Weights of a small transformer language model: vocabulary 2048, a variant of Adam for these matrices.
MLP neurons of a small language model. Each row is named by its layer, matrix (gate and up: input weights) and neuron, and shows model dimensions 32-159. Each number is 128 + 32 x the weight over its row's rms, rounded and kept within 0 to 255. Numbers have three digits each. A neuron's up and down rows have the sign that makes its largest values positive.
After each neuron's rows, "fires in" lists the words (lower case) most often at its 100 highest values on Wikipedia text that the model never trained on. A number after a token or word is its count.

L4.gate390:135174113129214097148123117130135148163159081108122141150124127125109188087070108151085169108101064204142123153088081116101142146139106130141139093088069091114181173060191123099067188090119127140186139179052122194136108130170189094122097121140087130133126096149129141118153162134178157138137138119162107112115119124090128141093159123117111064114138089116143133125110066136137086165160
L4.up390:072137110110176173129205182121151134139137077204133165144092122110113118101116099104125158169160133122124163192091133096153144106132159127152173087142092126123140110057154172113113095109087255118121087090109111161142134122091122116108123115135036142138125105171138103087181126090100138113104064130145152114160162160110099146136153131160135103147107055149200149123170089106132104079135
fires in: "east" 16, "out" 11, "north" 8, "northern" 8, "southern" 7

L2.gate254:100141103127180130116158153100139129092134129182147075124177178154120116132127077099127143102167172105150157122173094107048094130136167125068112128194148094118148126098087151076055138132120146090157141112086107158115150095124133130120124108139189070124131162096133169113087118073156130109089124111136102130094000106105109063140137140113147162190098143115116179119086183109100109161115
L2.up254:140132118135134124127158088104118146122114124145045141139148145137142173059145147105096156110068153097086142153143081140077094131117126157148117076126138148137149156102115157162106193147174115175150063153148139143197124188102106115118118158111110105130103163148164113172184112086143139203109097091158129100098116138091155102117136151144133127140168105128112128106160128145118077049079
fires in: "2" 20, "1" 13, "13" 7, "4" 6, "3" 6, "11" 5

L11.gate236:143093115089150153141143124144135161173101093150130145117115197089116146191103056103101129151128119103090089160129140202111133094113189090112096118153157088137178087161108104122158134151128086112161069174135101106130154152114129122121114136090109128196189098151101127168088104088136109136139115169150150123073148129141110082117150146122082104152151112118118093129129062109104107131184
L11.up236:135094123161095131140132084105137106104143114144117085106151114153087177120137133153136084096127131125089186115101115136104142132089100131049165125114153129161139047094151094140099108109163184142134162085121143129205152130109078165124187168116156082154088151134112087130094115120184153069070089188149137174128170156156102087139082178091181104125131099107149101139149111179170172135152
fires in: "of" 42, "two" 8, "few" 7, "many" 4

L11.gate558:095140079119106160084171125094129095180117128100099147181156105090139113119104189128197133136090153156119129106153089133093128124123156095114102109100146135110145116133150168134159185069146077111137162116118173116159139144150075148180081104149153099196200141130127148114155125107096091191109090142109116188078085171119182104136108134099110058190117134164143071070118097079094093098115
L11.up558:117165090136177108119132104180065140116132072115123131125099080150138059135089145215136139126064119173133142092091091142107188101124113117157132139145131092116166086168112159135101114169060143133160180149141156151081104132103085173086140177090125162177103133168110113147148126122153159154082134082149143097105116142143093124120154110165099090116101102107129174120184112176069102153139
fires in: "was" 47, "is" 15, "s" 6, "awarded" 4

L4.gate149:186095192148147173147132149159070169135123141147134150146142101103142116092043100144164083103141181071134078091100150092103117156060128160115199108134117106123131143128127110116170097084134150080154099148156082118139155139105132054171112135109170166159118166149175150133113056141099131153143178097151131131135098154078151092178147076132149109088115118078125200090109065188102141152108
L4.up149:042144115140107126134119152118148206113116140160128158108159142101130094128135107162133117140099111102163118093068093166135157126088113166139100125157077135132145060072154179125199143154096104131136116123100170126131106112083110168093085132082157125106178147136157155110099102130085110134162147104164110103192075128140088141158176122155053129174089192065096155064095128171131074106097
fires in: "so" 16, "soccer" 12, "society" 10, "social" 8, "soviet" 6, "software" 6

L2.gate589:123120102153127152148138093102110174150110140155073166139111084155132167119134085097136118061109121096135040117031118117163130076132180118111169111124076171123110123128106122100085141142190100138141135083124104203149179102113206114176132084134175127191167140110170149122121167152155146115122107074123109167126143070184161077146088149132167097129046154098139128202112131155117145102125
L2.up589:097125151148098107130138115131124187126139162140114098141150077207069145173114094090115117074148116113149081136113113145182128092186116124112191126156039182107131102093109135155146122079145094106166126080135134164134155127117104133135143127167129086181161179072177183120121211097187125115135077112127100132132100058144145042146141112158172145114087169203101112132128112160163103061147
fires in: "may" 21, "december" 12, "joined" 11, "2010" 9, "july" 7

L6.gate175:099061119133148179111109133103061180061118083128071139143093168143116148162088059154169104101110108186118059131130148151154151095097097159109157137113138109155100080139162176102196099074131102117143122096113156130133120128079175135096163134140144143133106073097110102175090066128165119123091137136157166120173124158134084126153125096150148169182143140147129157164101117127122161125106
L6.up175:158131136115031126106130070150122136102131101144147131160067144047150112155128105154090179115148093137124119133136129158119149083084095150142106083120101128145137125114097123109133140077169129123131144147169190129153146105106161095115081078086183085147136144115068171133122111138178132180120083120127151148143138107159173117115120022167072143129177107171082151117097075094169128145148
fires in: "early" 16, "than" 13, "to" 13, "over" 5, "cliftonville" 4, "theory" 4

L10.gate343:157075114129065141156152166099164161165111130127036151162162073101137122080114156137131099098134089124156164135094112055090146130139084091139160146069171084100136110159170170064107126073120077120139186163079083124085167068155209137158140170107120136118187144148136137124141162153178164130111098152142092108116103158041103121076127101092111115167089088085117125140074086133162073120140
L10.up343:101146095164132092145138105122175105122141158081156146134124104108143095132056112076072168138131120077166124109159106101121095140093114116108136051094126149127100108138101171097063097141138131105095093121169132134148169114085104122091100168126145079095107088163089084134152105155078173063133063120134145159166181090182150172070152153139204074104100097194068175095153195131079134120152
fires in: "on" 44, "the" 22, "released" 7, "13" 4, "its" 4

L3.gate362:130181133088121142177113125121142060112087129148107133134180112138148142133142119122094111135187127100169056102108156119155124141155052104076205117126064115155138110122113169145140116118153169153097109109111136126107101180133141076052176118163138112124181135123148084191147101136091134146163127182124149173129116169052110115168193114145134136092055155116121118172149145075115109088121
L3.up362:094098093125115116061131067125135097072195076183127130151174123128085148128129113088119114130163103059089071148099091125089218133148196143105111068140154112149132173138128136156152116144143133129092151136041122059171098126137104096134073139080165095139165147092124140158108144146134164116138084122109165102134123122144088116094149117077092153138093174105134108150166132124170121150114
fires in: "research" 14, "design" 13, "politician" 8, "director" 7, "designed" 6, "developed" 6

L3.gate622:128147084095155109083090118160112118104149074166096112207103160142079167132133122170174077111123159129115069152112127062063147170102041151132129121150150096176116095136126147135083130103134129183129125105084088125125111133153171084101196137101126104091101103150149198099155101168142166129121149134077122130168138115054141095120156097107119126184139122109108153121142099153083124061089
L3.up622:082086081135195122154129088117139179136152051133148118127123079099082127131199069139122111171101154190119110127099107113156121141129140149071162091163133099110175165141128097205061106137158173180188093115116104159181140096115143078116173116128187145143162128135142128131184094187165133114094146131139068104148146122121040132137156139147089045100099130115117111107121051133119088106086
fires in: "james" 16, "east" 11, "thomas" 7, "west" 7, "robert" 6, "charles" 6

L2.gate208:124097047101148129113166117051106139094191115102140130114138090126077101101093126147116128109139114130052146099089114076139095098158143091112186145130132086193131122091093158159137180120138168115167085123140126120099145176132079106159121108089153083181128128149106102155133106141185124134139179132134125141124140163152148093127164146081117170126144154144163166170078133136125154068143
L2.up208:049104171148136156093110148119156146115204134114141164076110105131175118136155118119183143146128098118113139099121222189137176163109127153123152177143105162086092155177094096092151155069046118140122142153109135197094089133176127142111174121124090106147104128171170160154174129124141098116111155093155173173093158093113178089138096126163116108117110193115137119109142095204126167151105
fires in: "have" 45, "has" 32, "had" 5, "control" 4

L3.gate448:119162155101174128160144117109162131131129129107092081147099104130139141119179108155149118122124152124091136198092096117060138107149102149176187190078144080167155103078161134156114076098117129126126172154118148156153109143139075114133079096110203085166092161144115169183171114203173124130110078133145119128144174119151131141087112121148142146142151157140093095166170087190131090115170
L3.up448:116114169083181095117121124118173123090060109148125135188224094093107122122130148148141114133141144128158129102077138093088218112112158125147187140120106174144113119149151127136131065092087187145128146110094066158117114147129123092164078095138134091113091123082139163182160127150090121086064126110139099111183150095121058100067147198161150173138149093116098140156127116129120084064119
fires in: "band" 13, "department" 12, "program" 10, "family" 7, "sustainment" 6, "bands" 5

L7.gate605:143114116136122157165158114159124146174162160098110159079123148106099130129127077082118190188109076136122114180150121111151209100163086134079185134143138048113087136150076132099094101079138136200172124114125153105130125148144121126145145170143109134126194124156128102106156164182084093121170120146169104081135122133150082173146109104122088159154145146119155132089135109182165124099113
L7.up605:180130152161142175147103167115135094127130148085137098132151099125096141119149201111063114115122133164142108133163180099178103168146139127155111178110085117149132120142099186146087130100134078101122101149154164120115133104129131148171127165154122108110086177130130115062150114102153120125146165106126088193173135085103171205105071087093103089099097108091118161132176117182123118155130
fires in: "his" 20, "new" 12, "former" 8, "your" 5, "brewery" 5, "assembly" 4